Part of a small language model's weights.
Size: width 224, vocabulary 4096.
Training: a variant of Adam for these matrices, 663M tokens, 5062 steps.
MLP neurons of a small language model. Each row is named by its layer, matrix (gate and up: input weights; down: output weights) and neuron, and shows model dimensions 80-207. Each number is 200 + 40 x the weight over its row's rms, rounded and kept within 0 to 999. A neuron's up and down rows have the sign that makes its largest values positive.
Before each neuron's rows, "fires in" lists the words (lower case) most often at its 100 highest values on Wikipedia text that the model never trained on.

fires in: "after", "no", "tokyo", "joaquin"
L3.gate125,261,239,193,190,231,221,206,214,191,185,261,166,172,211,161,161,212,205,168,142,219,175,230,227,155,249,213,156,211,187,215,221,228,244,239,176,168,222,235,177,180,196,233,224,190,175,210,138,227,198,265,144,150,207,169,206,195,220,259,190,208,227,196,284,245,200,235,194,178,212,186,114,237,165,172,223,133,242,289,198,171,208,190,224,186,221,198,231,241,220,133,144,172,196,208,197,193,154,174,256,261,228,234,282,157,223,184,248,183,180,270,194,212,195,191,156,167,193,190,182,201,244,192,147,197,199,233,200
L3.up125,124,216,198,206,216,262,182,205,203,197,135,230,196,222,207,159,211,178,192,171,213,197,226,148,222,253,222,177,136,251,211,236,189,224,191,214,212,161,191,220,189,259,146,343,240,177,224,144,201,203,143,177,137,216,174,249,246,192,205,228,149,192,186,306,211,198,183,211,193,129,159,159,213,208,248,159,190,266,207,188,245,213,176,211,237,177,238,212,226,224,215,147,286,180,189,214,223,227,120,186,111,210,160,214,248,283,253,212,171,186,163,177,189,248,254,301,188,171,186,251,287,175,146,246,266,203,242,176
L3.down125,271,192,180,208,211,216,217,206,255,130,274,148,218,259,184,198,170,227,214,236,221,214,173,221,197,162,155,238,280,164,181,189,220,134,219,241,197,233,171,210,205,171,238,86,171,222,155,253,182,240,253,227,231,185,191,202,171,144,193,162,209,209,185,132,234,187,260,248,251,281,232,258,192,175,126,225,249,153,180,194,159,201,206,94,150,245,137,149,190,186,154,250,174,261,286,189,224,173,263,182,209,208,221,151,178,153,179,201,220,222,222,235,216,110,101,120,225,270,194,177,101,244,240,150,166,185,135,241

fires in: "of", "to"
L9.gate232,184,209,172,262,229,219,202,194,232,215,163,236,253,163,154,228,289,191,122,220,166,202,237,216,207,197,153,193,174,216,160,264,212,212,178,245,207,137,214,258,212,176,166,204,198,161,221,194,235,211,217,239,194,156,147,207,229,214,195,187,164,209,177,121,142,218,108,203,176,184,222,214,214,172,171,180,153,192,238,144,139,126,194,179,125,135,192,156,188,215,153,131,171,251,177,219,221,214,197,207,165,260,222,217,155,103,221,220,216,199,233,213,247,211,180,147,244,180,222,174,155,136,216,148,212,200,222,211
L9.up232,269,168,239,203,263,265,222,172,171,190,132,183,148,232,230,171,186,160,215,202,161,190,148,194,190,149,153,159,198,199,209,205,231,174,173,253,140,225,200,141,217,185,209,152,180,232,200,172,341,191,170,308,214,202,254,173,197,261,227,222,172,263,148,205,198,225,195,181,183,248,179,274,211,232,168,218,233,223,225,192,275,168,46,167,241,168,151,117,193,240,201,156,194,247,217,234,136,190,154,149,209,210,196,189,172,191,145,112,209,230,271,180,199,185,172,241,149,195,269,174,267,259,165,142,237,143,169,228
L9.down232,233,250,251,313,187,209,218,205,199,224,172,266,213,197,193,221,210,137,172,225,180,196,239,205,258,147,149,184,234,124,200,289,170,221,169,230,159,167,207,210,203,216,192,165,197,150,217,256,199,192,186,258,166,209,193,151,186,230,221,121,133,171,153,173,127,203,160,200,208,189,171,187,235,250,238,258,219,161,250,120,142,178,185,235,111,161,151,157,201,181,204,115,255,182,209,218,195,208,207,246,242,229,219,213,211,175,218,207,183,192,187,232,247,176,190,207,251,230,239,173,154,201,232,167,241,219,171,255

fires in: "after", "which", "until", "were", "where", "when"
L11.gate419,240,125,152,191,181,286,178,191,200,136,176,198,217,205,206,197,222,255,208,159,280,101,237,257,216,217,202,188,209,174,206,173,208,207,178,218,176,237,237,202,209,133,233,213,215,188,187,186,210,214,182,231,215,192,157,254,159,266,234,235,142,200,157,187,228,242,186,255,172,211,184,227,326,200,216,203,251,214,187,204,91,198,228,253,237,167,116,204,237,310,261,172,149,160,218,296,173,234,176,177,139,187,207,239,161,164,211,217,174,155,122,192,213,175,289,166,233,169,205,239,182,218,149,226,208,133,210,105
L11.up419,235,193,236,194,198,211,159,187,161,155,256,173,186,171,222,215,280,231,141,232,206,186,201,190,162,194,246,208,273,206,298,165,238,171,182,227,138,130,233,173,279,200,196,173,203,230,118,216,183,211,228,276,103,252,146,160,202,185,182,230,185,168,159,247,281,196,186,102,201,165,174,184,218,188,145,206,209,191,225,238,232,237,187,222,266,198,175,137,201,243,200,177,205,189,252,287,228,224,198,226,177,195,201,239,259,220,193,199,152,189,225,251,207,323,211,188,234,203,133,198,137,104,224,204,196,285,194,176
L11.down419,175,240,251,190,178,142,125,274,192,239,191,219,166,206,229,227,209,147,178,200,182,225,238,170,182,208,224,151,188,268,156,192,108,259,238,204,172,269,237,321,179,189,158,163,256,198,210,209,221,182,168,227,236,139,215,282,152,90,244,207,239,171,254,186,162,171,260,144,130,246,219,213,206,196,253,244,284,188,208,144,196,216,193,209,212,208,283,210,282,177,204,269,279,171,110,212,197,176,147,148,203,234,178,132,115,137,218,204,163,79,175,271,126,214,157,172,135,183,157,187,192,274,163,181,196,163,191,241

fires in: "by", "of", "for"
L7.gate381,184,240,196,247,194,174,164,237,198,162,179,226,157,260,198,148,174,210,168,218,153,259,266,242,216,246,194,226,199,156,220,164,255,211,266,216,241,248,185,210,148,148,170,253,175,317,191,207,167,121,165,244,232,232,245,113,214,254,249,175,212,228,251,275,215,162,106,228,177,184,247,185,204,189,193,161,172,195,236,186,178,230,194,174,201,237,176,137,292,197,111,194,197,162,237,282,219,309,214,186,234,295,189,228,169,219,187,232,133,241,173,276,242,192,191,200,160,215,182,176,149,268,220,203,238,175,173,242
L7.up381,194,247,247,177,180,247,197,219,216,147,124,263,191,210,202,217,270,192,328,219,287,221,296,183,206,108,271,167,224,214,181,148,162,126,196,218,269,201,185,216,167,184,172,238,267,219,325,233,210,233,132,210,155,232,266,196,194,228,136,153,226,185,201,206,182,224,204,161,156,180,243,250,135,144,225,250,226,189,155,243,174,248,203,212,236,122,175,250,218,252,179,188,198,212,245,218,181,212,206,207,194,188,211,180,210,265,184,190,308,250,156,171,240,209,263,184,132,174,168,203,229,181,198,237,165,169,146,227
L7.down381,240,137,282,221,192,275,182,305,203,191,238,247,150,226,191,167,208,187,130,223,155,170,158,219,210,277,187,234,179,185,225,134,256,273,182,235,177,180,174,204,229,210,206,190,175,194,205,217,195,217,182,245,210,138,170,175,221,142,284,232,227,193,203,236,280,201,164,248,139,247,145,242,213,220,165,249,242,178,182,248,164,158,238,195,198,264,214,221,222,188,170,186,204,167,181,245,168,212,154,187,153,223,181,240,207,196,237,245,213,204,170,202,277,203,193,240,171,210,220,155,219,228,175,224,285,175,224,117

fires in: "between", "among", "within", "with", "3", "uttarakhand"
L6.gate487,133,260,218,183,200,158,155,190,213,207,140,186,194,206,243,179,193,181,202,182,191,235,116,226,211,158,155,183,156,174,105,156,142,180,161,228,134,271,209,179,162,164,231,222,234,214,262,199,166,177,226,158,245,283,156,190,164,227,259,184,189,248,195,264,231,171,139,164,76,201,283,211,214,180,153,282,174,155,136,158,208,217,219,294,204,197,205,152,175,275,195,210,221,197,152,186,269,163,172,298,201,255,217,250,160,208,147,168,193,208,228,166,243,220,111,189,179,217,221,189,120,167,282,217,253,150,246,170
L6.up487,182,179,247,228,177,153,165,222,198,203,196,211,207,257,162,234,218,244,237,145,177,232,191,190,200,201,192,176,212,122,192,224,218,213,195,216,159,223,145,246,280,211,233,135,145,184,237,182,161,192,139,88,226,183,196,188,135,271,250,205,209,159,197,259,194,224,239,175,247,199,194,242,158,212,133,265,247,211,199,188,202,216,181,211,175,239,242,186,159,225,224,206,166,232,112,129,157,147,207,164,245,180,214,179,78,147,174,201,203,287,209,184,150,141,170,171,177,232,194,265,156,198,189,270,236,195,241,234
L6.down487,223,216,165,140,102,235,241,204,101,213,193,194,195,232,262,178,171,154,189,196,222,185,264,204,200,232,221,186,186,186,235,166,246,176,199,137,251,199,175,223,183,169,209,259,263,218,165,204,243,187,174,280,173,161,221,222,238,200,160,200,228,242,199,167,157,159,229,296,176,187,163,175,258,245,219,223,218,224,203,272,189,235,228,197,273,191,205,205,165,162,205,154,189,172,228,271,176,203,195,152,178,203,216,181,225,199,252,256,216,124,220,158,207,218,179,228,155,185,245,160,254,176,200,100,153,184,181,137

fires in: "edward", "george", "henry", "charles", "robert", "louisiana"
L3.gate304,202,233,221,206,216,279,258,254,197,181,160,152,195,190,203,216,181,204,195,203,158,175,179,157,152,203,153,185,161,200,163,202,210,200,250,171,252,166,185,147,176,134,238,182,154,224,149,201,236,201,183,305,230,196,197,198,169,164,148,199,152,212,252,201,256,186,231,192,197,233,184,95,220,182,168,241,175,202,249,283,215,146,182,226,224,211,256,211,192,170,231,178,125,140,169,191,257,191,183,213,223,221,276,247,170,116,177,187,153,183,181,212,260,87,165,170,204,241,208,289,165,224,131,215,197,252,185,194
L3.up304,135,205,253,317,236,212,215,123,244,143,153,225,219,239,231,182,229,185,214,267,163,223,254,226,235,139,210,194,192,164,138,196,239,159,230,258,215,159,184,191,173,105,178,182,237,190,274,289,180,220,159,182,208,131,190,236,169,238,153,203,195,226,207,208,203,276,186,187,238,268,159,240,240,185,228,185,135,211,237,203,198,190,152,197,264,214,239,202,185,249,172,211,172,255,205,262,213,157,173,173,202,221,184,208,167,227,151,181,259,214,229,262,226,244,202,137,213,192,234,177,280,214,188,59,244,156,203,180
L3.down304,202,179,158,118,173,291,213,208,190,226,163,146,226,256,175,215,132,204,231,189,179,211,206,154,132,197,163,233,163,220,220,176,154,248,223,131,203,159,194,136,199,168,248,260,181,225,146,165,206,240,248,321,218,206,211,198,179,174,205,212,161,177,246,218,236,170,222,180,199,168,223,129,190,164,182,282,266,175,218,299,197,170,207,192,182,189,237,161,219,179,252,182,168,114,209,198,253,192,171,211,146,253,219,184,192,149,199,177,181,197,184,187,203,83,177,234,189,238,161,279,133,183,136,298,185,223,178,198

fires in: "edward", "michael", "robert", "married", "jody"
L5.gate430,156,254,180,267,176,212,230,228,201,247,258,210,237,172,255,232,162,277,189,153,196,245,136,172,183,253,200,163,180,219,180,285,234,183,222,180,248,249,213,184,265,129,195,115,121,238,192,150,226,252,158,263,96,160,166,217,258,199,155,173,202,231,244,212,236,207,270,178,162,238,196,212,155,195,175,136,184,200,175,226,148,206,225,252,220,195,212,214,204,196,204,232,144,222,280,213,216,186,227,258,201,226,128,191,139,251,180,259,144,96,228,140,210,221,185,169,219,200,185,194,176,148,195,159,125,217,241,221
L5.up430,198,173,213,160,215,199,191,118,192,243,203,195,206,237,102,200,154,222,207,207,108,268,186,236,202,158,229,176,296,247,201,270,291,245,213,125,162,175,160,168,194,233,146,216,163,156,217,260,121,314,173,163,226,156,244,132,155,145,276,206,232,163,213,221,232,243,162,245,205,214,199,165,166,148,164,175,212,194,250,211,169,181,216,126,194,193,184,232,195,196,158,210,216,162,192,210,239,114,152,193,155,230,180,180,151,227,184,162,206,202,208,113,232,188,169,121,213,210,170,189,254,199,170,111,229,206,231,83
L5.down430,167,211,208,207,248,173,185,246,189,175,190,184,190,142,263,176,217,119,193,186,288,112,214,165,187,252,227,270,100,177,172,165,138,190,200,216,221,195,188,269,246,136,284,215,258,193,127,148,244,116,214,251,200,239,192,216,245,175,120,200,170,167,211,252,172,220,202,183,223,143,196,214,225,206,182,265,199,182,210,179,193,191,125,268,218,229,184,164,209,225,166,237,202,190,167,192,225,301,259,220,232,176,228,202,162,202,160,214,246,217,216,294,128,212,217,263,135,191,172,220,197,206,263,310,130,210,208,286

fires in: "of", "after", "to"
L5.gate38,236,101,141,249,140,185,161,203,226,175,188,180,232,145,180,152,257,263,178,241,253,166,211,237,227,153,183,211,211,260,226,157,131,89,177,195,145,217,202,168,179,209,202,139,103,248,148,161,237,212,159,201,213,227,241,245,142,254,216,167,214,243,164,198,238,253,177,246,168,251,191,155,228,100,205,224,159,237,216,224,183,145,227,210,173,223,216,163,190,174,278,198,137,183,153,203,152,194,140,214,259,237,199,235,237,216,203,203,202,234,161,238,155,165,218,258,234,140,227,244,241,240,215,193,234,165,164,179
L5.up38,180,129,250,252,158,211,180,225,221,214,119,224,219,192,210,186,251,232,221,190,199,247,186,236,159,201,190,178,125,243,271,163,174,177,162,243,209,182,88,152,188,176,218,245,187,120,212,149,113,190,155,172,245,217,209,223,201,206,261,174,189,209,124,253,156,232,220,249,200,262,197,129,253,283,275,191,168,149,215,190,270,250,163,190,232,214,203,203,316,235,147,274,158,281,265,207,228,247,162,229,214,154,194,199,107,176,235,167,170,254,233,203,217,219,220,240,248,233,213,214,189,125,187,226,136,171,235,229
L5.down38,294,116,135,198,240,166,229,195,203,146,227,162,173,206,135,159,197,194,170,217,208,183,235,235,252,169,170,221,217,248,162,218,196,126,207,216,144,185,283,185,247,245,204,136,175,280,164,143,230,158,222,232,191,253,183,256,177,189,177,182,223,284,182,150,172,194,208,231,188,153,154,259,166,77,184,265,230,257,169,194,181,192,265,246,189,201,239,117,103,225,247,194,167,78,192,231,148,166,169,202,191,201,209,221,283,202,199,223,208,197,155,184,189,154,165,243,149,134,218,204,201,258,225,172,226,185,139,214

fires in: "public", "no", "social", "private", "national"
L3.gate505,192,169,133,224,195,171,172,233,287,180,238,195,174,233,178,149,128,198,208,140,192,139,177,231,244,96,237,207,176,181,207,194,187,179,205,245,225,207,249,257,183,212,275,176,161,215,258,204,163,274,215,258,191,109,211,208,159,244,172,174,224,252,165,197,241,202,177,254,215,324,263,206,169,197,227,199,231,226,186,200,231,158,217,287,183,119,184,237,117,238,201,169,141,230,180,177,210,184,187,144,254,215,181,251,166,154,263,246,194,215,183,201,121,210,109,156,159,223,211,202,266,162,192,187,222,227,166,226
L3.up505,205,180,179,211,110,210,283,260,112,163,208,149,227,168,160,174,182,248,236,142,185,161,168,222,240,169,171,204,173,194,239,129,206,222,231,235,172,203,156,197,262,192,149,245,218,243,202,224,202,211,146,203,148,221,222,159,241,159,183,140,169,273,171,300,156,160,145,199,203,176,203,168,271,187,180,243,203,178,237,194,166,175,171,116,269,136,178,165,214,239,177,208,164,194,128,211,151,169,202,182,248,198,210,239,160,212,226,211,161,242,175,155,164,245,183,123,101,198,252,146,230,183,222,212,201,148,152,187
L3.down505,174,211,133,211,244,235,150,176,294,186,254,253,164,225,211,195,202,148,185,202,202,188,229,182,206,166,242,185,211,250,197,182,195,189,203,206,251,209,246,206,128,160,221,186,256,168,180,192,206,237,265,197,224,97,242,180,210,248,221,262,242,115,178,88,238,209,195,228,186,259,199,262,139,203,243,133,172,230,243,198,202,153,192,259,130,239,209,183,141,178,250,211,239,241,271,145,247,198,178,215,241,229,186,225,245,156,238,234,248,117,252,235,214,192,130,223,266,202,159,244,281,230,223,229,176,269,239,226

fires in: "not", "of", "before", "avoid", "t"
L11.gate146,213,162,191,219,252,131,212,236,228,256,164,177,256,256,234,106,196,182,218,225,180,238,180,182,173,240,152,197,182,200,127,224,234,255,145,213,173,194,158,176,134,230,214,229,217,221,125,274,214,177,218,197,227,230,164,216,189,161,230,199,217,258,147,217,188,276,222,199,230,190,198,148,239,117,184,206,243,222,178,174,225,127,268,266,222,234,194,196,220,206,201,322,144,204,171,142,211,253,172,148,176,201,194,230,251,203,218,215,232,190,198,185,280,222,207,255,223,206,257,213,125,240,139,219,238,89,174,196
L11.up146,309,164,185,172,273,216,185,172,181,145,213,193,195,182,289,200,220,223,173,179,145,156,173,200,227,196,164,220,219,242,179,200,247,265,177,176,243,191,230,179,164,203,138,243,192,264,187,243,210,232,160,231,250,207,197,208,193,204,192,175,218,249,218,167,162,224,143,205,207,162,215,232,217,253,171,315,199,242,202,199,257,206,191,260,212,233,177,205,196,203,199,158,165,293,175,189,144,210,166,163,232,223,262,180,129,237,283,214,260,226,231,183,282,288,246,172,179,202,257,156,164,265,246,225,160,174,181,190
L11.down146,181,194,240,117,172,206,235,258,310,207,162,216,224,238,132,191,199,185,115,82,161,221,193,213,244,207,162,183,172,231,192,162,208,211,210,179,236,220,176,181,140,223,185,159,279,242,183,180,269,172,220,227,209,199,262,150,181,221,161,248,249,263,220,226,176,219,263,132,153,212,216,158,185,206,220,151,154,185,209,173,217,144,203,163,190,253,149,240,213,291,172,208,209,151,269,213,224,290,191,178,222,219,150,289,268,190,224,210,147,228,152,188,204,233,214,199,196,202,198,164,194,176,179,163,165,171,206,213

fires in: "to", "by", "of", "with", "from", "after"
L11.gate530,180,232,150,239,222,248,136,236,262,199,134,161,201,221,170,105,189,183,200,183,207,156,199,157,204,230,246,232,239,143,237,172,234,247,190,221,207,142,255,81,262,200,214,182,265,199,207,217,129,183,210,218,206,196,375,187,328,185,199,267,241,221,166,161,152,167,176,212,200,158,190,197,216,243,196,155,165,162,274,230,203,223,198,216,228,122,246,232,127,203,235,162,218,221,186,192,207,179,138,185,196,235,268,181,128,190,150,182,136,241,216,204,192,260,176,232,245,224,177,185,232,249,182,196,194,186,185,222
L11.up530,176,186,169,173,169,268,225,212,140,237,172,245,242,205,255,136,142,166,208,133,213,172,191,228,159,127,221,219,248,227,228,180,176,195,231,197,270,212,155,250,210,265,194,231,100,149,252,156,242,162,204,117,197,218,101,215,190,231,68,120,218,194,181,163,188,185,214,142,216,203,189,177,189,231,294,230,173,222,229,215,112,180,189,183,190,257,171,215,189,144,188,237,165,127,188,183,185,149,165,186,225,215,226,229,219,214,164,258,179,171,228,181,174,197,242,232,221,161,110,224,187,102,242,210,205,154,213,208
L11.down530,250,214,217,209,157,201,210,216,209,226,249,202,155,289,159,190,139,208,156,272,166,122,183,258,279,168,256,184,210,222,143,199,225,247,147,123,218,201,152,149,181,248,189,140,197,266,237,211,228,153,197,249,188,119,148,221,160,159,178,218,119,215,166,243,263,184,162,224,157,276,167,210,172,210,234,222,200,242,147,234,201,210,180,172,156,189,271,173,166,220,202,163,164,141,196,276,220,148,223,170,217,202,197,256,183,168,247,181,190,232,171,228,250,210,182,92,234,204,215,152,226,179,231,177,224,130,149,221

fires in: "became", "did", "died", "evidence", "was"
L7.gate528,132,185,236,225,182,313,249,205,150,214,229,236,235,226,236,191,181,201,256,167,177,212,139,221,232,169,204,212,235,216,244,77,251,203,166,259,173,250,217,215,285,208,132,238,193,197,157,192,211,189,247,200,191,157,153,176,267,190,208,153,209,221,124,157,203,267,263,252,265,149,168,195,211,237,234,200,192,238,170,211,215,200,220,207,239,142,214,252,136,246,223,250,235,151,240,157,200,216,143,223,201,174,141,185,178,168,148,192,120,213,216,189,213,150,221,156,293,194,165,205,276,258,168,165,232,185,173,144
L7.up528,189,147,235,205,216,287,204,253,216,152,209,141,258,172,177,210,203,212,205,227,309,164,96,174,173,204,229,144,201,245,226,203,204,182,207,133,150,259,195,229,215,236,196,116,170,249,203,223,190,229,147,217,108,206,204,159,248,210,195,182,207,135,242,208,246,156,227,186,217,181,196,280,228,192,153,196,156,193,179,186,198,157,133,148,202,137,111,212,173,228,220,208,155,154,208,236,184,201,147,194,215,161,268,217,235,207,215,196,222,165,315,225,230,175,123,205,185,182,150,101,190,218,193,179,217,196,236,160
L7.down528,184,230,245,212,219,164,194,209,148,208,115,250,175,195,233,170,120,202,185,230,244,201,247,207,198,281,179,238,206,192,201,240,182,171,185,156,225,225,105,236,221,216,240,192,210,201,174,238,258,209,239,298,218,225,207,214,152,131,185,159,210,119,213,258,246,250,211,167,275,206,279,182,223,153,240,186,215,152,230,144,239,165,212,167,222,326,284,191,184,205,207,230,242,251,171,212,181,243,218,224,216,211,278,226,154,243,206,207,205,159,185,247,149,275,233,187,250,196,108,113,196,187,198,175,224,234,234,305

fires in: "of", "special", "assistant", "for", "cultural"
L6.gate276,150,196,315,230,145,226,166,281,230,235,213,227,203,247,193,184,191,184,237,245,224,182,253,210,184,197,221,187,202,243,211,161,189,171,206,238,255,191,208,276,133,173,244,181,149,207,292,209,224,179,189,304,223,182,189,204,171,159,250,159,182,215,212,177,180,196,148,196,173,275,184,181,143,223,209,238,179,232,123,222,162,150,261,196,195,238,119,137,210,161,321,175,140,214,195,210,229,225,191,242,228,155,206,196,148,284,216,165,257,168,259,185,245,301,303,274,131,257,246,219,171,162,182,230,185,168,154,233
L6.up276,186,222,198,179,192,226,222,212,187,139,170,218,212,158,247,234,183,204,265,196,242,194,186,176,253,242,144,102,178,232,135,179,247,233,203,165,164,182,212,174,133,212,184,221,181,225,193,206,233,173,210,188,206,156,228,138,250,270,175,303,171,230,203,137,196,220,127,314,274,187,151,176,160,249,281,210,209,143,156,223,173,276,191,152,217,193,242,196,203,184,201,181,201,256,205,137,191,131,243,241,183,170,89,166,240,177,266,192,201,227,202,205,229,186,206,146,198,173,285,217,219,215,214,260,162,185,139,214
L6.down276,177,193,273,217,178,198,169,283,200,256,241,206,204,240,147,193,259,239,212,207,241,212,227,223,166,168,211,209,265,180,246,170,201,198,150,231,211,177,125,274,119,241,237,210,154,184,303,211,234,270,222,239,199,207,196,164,157,172,215,150,229,210,222,208,166,166,211,166,166,263,167,210,142,250,190,210,199,256,122,176,212,209,232,139,260,231,176,137,228,166,292,158,200,178,201,198,197,200,201,197,160,155,249,179,189,260,249,222,296,168,259,169,245,287,313,193,186,256,257,219,192,226,232,274,214,125,158,224

fires in: "de", "der", "la", "del", "el"
L5.gate157,139,207,191,239,239,264,237,171,219,148,177,192,159,270,204,182,215,156,185,198,240,212,203,210,181,169,141,214,233,224,235,196,175,234,267,180,154,217,235,194,267,135,220,116,247,199,217,206,157,175,105,184,232,117,164,167,234,268,157,231,229,256,196,184,118,218,222,234,218,219,238,193,274,137,182,308,196,126,172,206,218,207,132,148,233,149,242,128,201,249,179,165,158,190,222,238,221,205,177,249,189,213,228,169,91,267,249,192,163,186,244,217,196,225,236,226,252,178,191,208,223,198,220,165,153,150,157,213
L5.up157,168,180,169,118,178,226,213,214,234,246,128,225,227,169,195,193,224,171,157,267,151,194,198,251,250,165,175,229,165,212,196,154,176,136,179,153,177,164,187,124,242,132,191,235,213,156,229,242,183,175,176,200,171,173,208,118,198,224,161,231,190,164,193,259,211,125,113,191,152,155,214,219,256,259,128,202,142,158,209,162,198,185,135,205,235,182,211,174,239,238,230,222,193,166,175,186,223,260,249,244,247,190,151,208,151,218,136,186,159,189,196,286,191,132,169,184,217,177,141,227,174,226,133,201,189,206,193,221
L5.down157,156,138,213,179,245,225,198,196,197,290,159,261,176,211,201,141,203,169,188,164,259,163,217,215,192,193,164,243,126,117,225,175,181,204,263,195,182,160,150,143,203,222,210,203,257,139,179,270,205,180,234,211,139,183,174,167,165,174,209,137,259,234,225,192,184,176,177,180,223,162,248,239,158,235,226,241,191,198,180,204,218,200,175,163,194,282,165,219,232,118,203,161,202,162,166,165,135,181,129,256,192,266,173,248,207,196,204,197,177,200,187,210,260,174,141,206,142,241,216,246,169,236,196,181,239,148,177,220

fires in: "national", "public", "general", "home"
L6.gate560,217,235,91,234,150,207,155,186,270,252,203,232,217,230,213,111,145,160,246,195,260,228,177,183,195,154,199,101,206,220,227,253,228,232,213,215,205,234,187,243,191,217,198,154,252,183,171,208,141,194,226,185,220,208,160,202,203,207,236,226,147,207,147,210,216,122,243,201,178,269,208,135,257,189,176,161,197,198,131,222,218,190,277,197,212,162,250,208,142,218,242,134,255,170,130,168,171,225,209,246,215,254,275,172,195,189,203,281,192,201,135,182,193,227,180,211,228,234,244,148,234,165,251,251,202,277,152,237
L6.up560,165,191,166,264,226,230,178,220,237,177,243,201,182,244,172,243,299,139,152,252,280,193,223,189,129,247,262,191,203,195,162,234,213,286,225,219,263,213,133,253,162,195,240,177,209,213,231,232,196,266,143,198,153,211,96,150,186,182,181,149,254,168,236,208,211,229,203,159,254,231,131,169,227,251,190,186,162,211,195,248,159,165,224,152,217,199,236,191,235,215,175,150,231,182,172,196,171,164,219,180,214,189,227,187,267,173,190,242,139,237,173,173,162,134,185,226,176,258,209,187,166,173,193,120,284,279,182,191
L6.down560,238,149,252,209,216,227,217,199,183,159,158,179,193,126,190,247,210,269,196,140,139,175,164,237,238,177,155,286,195,166,231,235,149,131,165,129,161,222,221,205,220,203,210,216,206,225,143,181,270,184,215,199,179,196,279,190,205,198,217,267,252,171,233,170,166,261,157,182,144,149,248,268,111,185,211,226,166,248,232,118,192,247,180,228,207,219,142,214,212,148,225,272,156,211,245,157,194,181,215,191,152,161,132,286,159,192,179,108,273,233,268,252,241,240,215,224,197,148,158,242,202,189,164,173,197,213,212,213

fires in: "of", "by", "for", "with"
L11.gate81,236,178,235,199,214,209,219,231,192,266,134,193,214,161,151,218,243,260,184,211,130,231,187,234,215,247,221,203,192,244,133,204,220,254,230,265,213,249,209,251,209,117,231,139,230,253,171,262,244,99,108,294,208,126,267,165,214,172,143,184,218,163,198,293,143,185,139,194,176,214,192,217,150,262,194,229,178,229,175,179,255,225,171,187,188,228,238,180,264,198,193,194,213,181,144,232,240,149,170,157,232,224,181,218,188,256,163,248,199,204,164,219,221,200,217,228,254,204,263,188,244,255,164,167,184,172,214,146
L11.up81,201,180,229,184,214,164,205,264,208,216,277,193,179,245,158,146,199,157,228,207,133,181,219,185,231,167,261,173,211,199,179,194,236,224,197,222,280,241,312,201,234,215,199,227,149,184,117,164,240,154,172,166,197,204,236,224,197,191,219,247,236,194,209,198,211,254,189,230,140,226,216,189,186,245,273,170,186,252,194,248,110,139,196,215,185,308,196,123,261,231,169,176,162,136,202,178,213,135,212,234,181,229,138,181,222,209,265,215,245,176,229,253,168,183,215,194,164,268,221,147,172,187,229,163,197,223,168,228
L11.down81,194,227,202,234,170,227,204,219,224,167,231,223,136,191,218,259,198,201,140,201,254,274,143,228,168,189,216,146,152,212,188,207,225,196,195,145,176,242,171,182,116,217,210,211,235,198,229,217,184,179,262,215,213,187,158,231,234,151,183,194,169,252,192,159,206,212,214,225,200,111,149,182,194,222,166,156,202,281,251,154,177,175,199,229,298,221,237,189,145,173,161,143,209,219,165,146,170,185,121,150,134,263,278,167,244,182,185,198,185,204,205,204,217,215,140,187,178,212,245,131,170,204,237,185,184,222,164,211

fires in: "of"
L3.gate428,190,100,181,179,236,202,219,207,197,230,87,118,196,162,214,197,197,227,224,267,207,178,239,217,225,185,200,177,264,211,187,246,164,183,110,179,139,222,171,142,233,236,271,209,273,211,138,210,198,198,218,223,174,230,189,220,145,235,133,189,230,164,158,195,242,214,226,186,118,235,204,184,153,173,224,181,223,236,251,209,175,239,251,185,205,203,203,201,252,186,224,198,174,183,202,150,118,182,175,213,169,184,137,168,145,184,201,198,186,141,249,260,227,174,212,167,188,236,201,224,234,112,150,193,201,182,150,226
L3.up428,199,117,208,218,214,191,197,205,269,123,213,209,137,156,209,151,175,195,258,256,207,257,199,222,190,149,195,169,254,198,262,197,275,202,223,175,215,264,250,163,207,148,199,194,181,221,182,226,219,169,177,193,169,274,208,164,155,219,246,202,248,199,155,246,274,191,170,250,160,119,113,223,150,214,110,250,257,210,177,253,230,205,216,219,214,199,233,211,143,204,164,139,234,180,182,191,142,205,251,207,231,191,214,171,118,226,257,146,155,209,249,187,239,178,214,190,148,305,219,167,202,156,200,185,185,163,209,214
L3.down428,208,328,191,156,162,271,166,209,200,194,228,248,175,249,176,208,224,275,157,97,163,157,184,166,207,201,178,218,167,221,176,142,197,158,263,213,172,133,184,293,214,198,188,186,189,192,256,253,199,210,233,222,253,201,181,176,275,130,200,194,182,243,210,127,195,195,238,181,268,268,229,170,256,228,256,180,143,221,189,209,168,189,184,192,188,200,159,250,225,130,233,230,156,206,224,250,231,228,138,197,214,195,222,227,277,190,178,272,201,250,127,213,206,210,229,178,274,163,215,236,196,247,214,177,199,163,179,186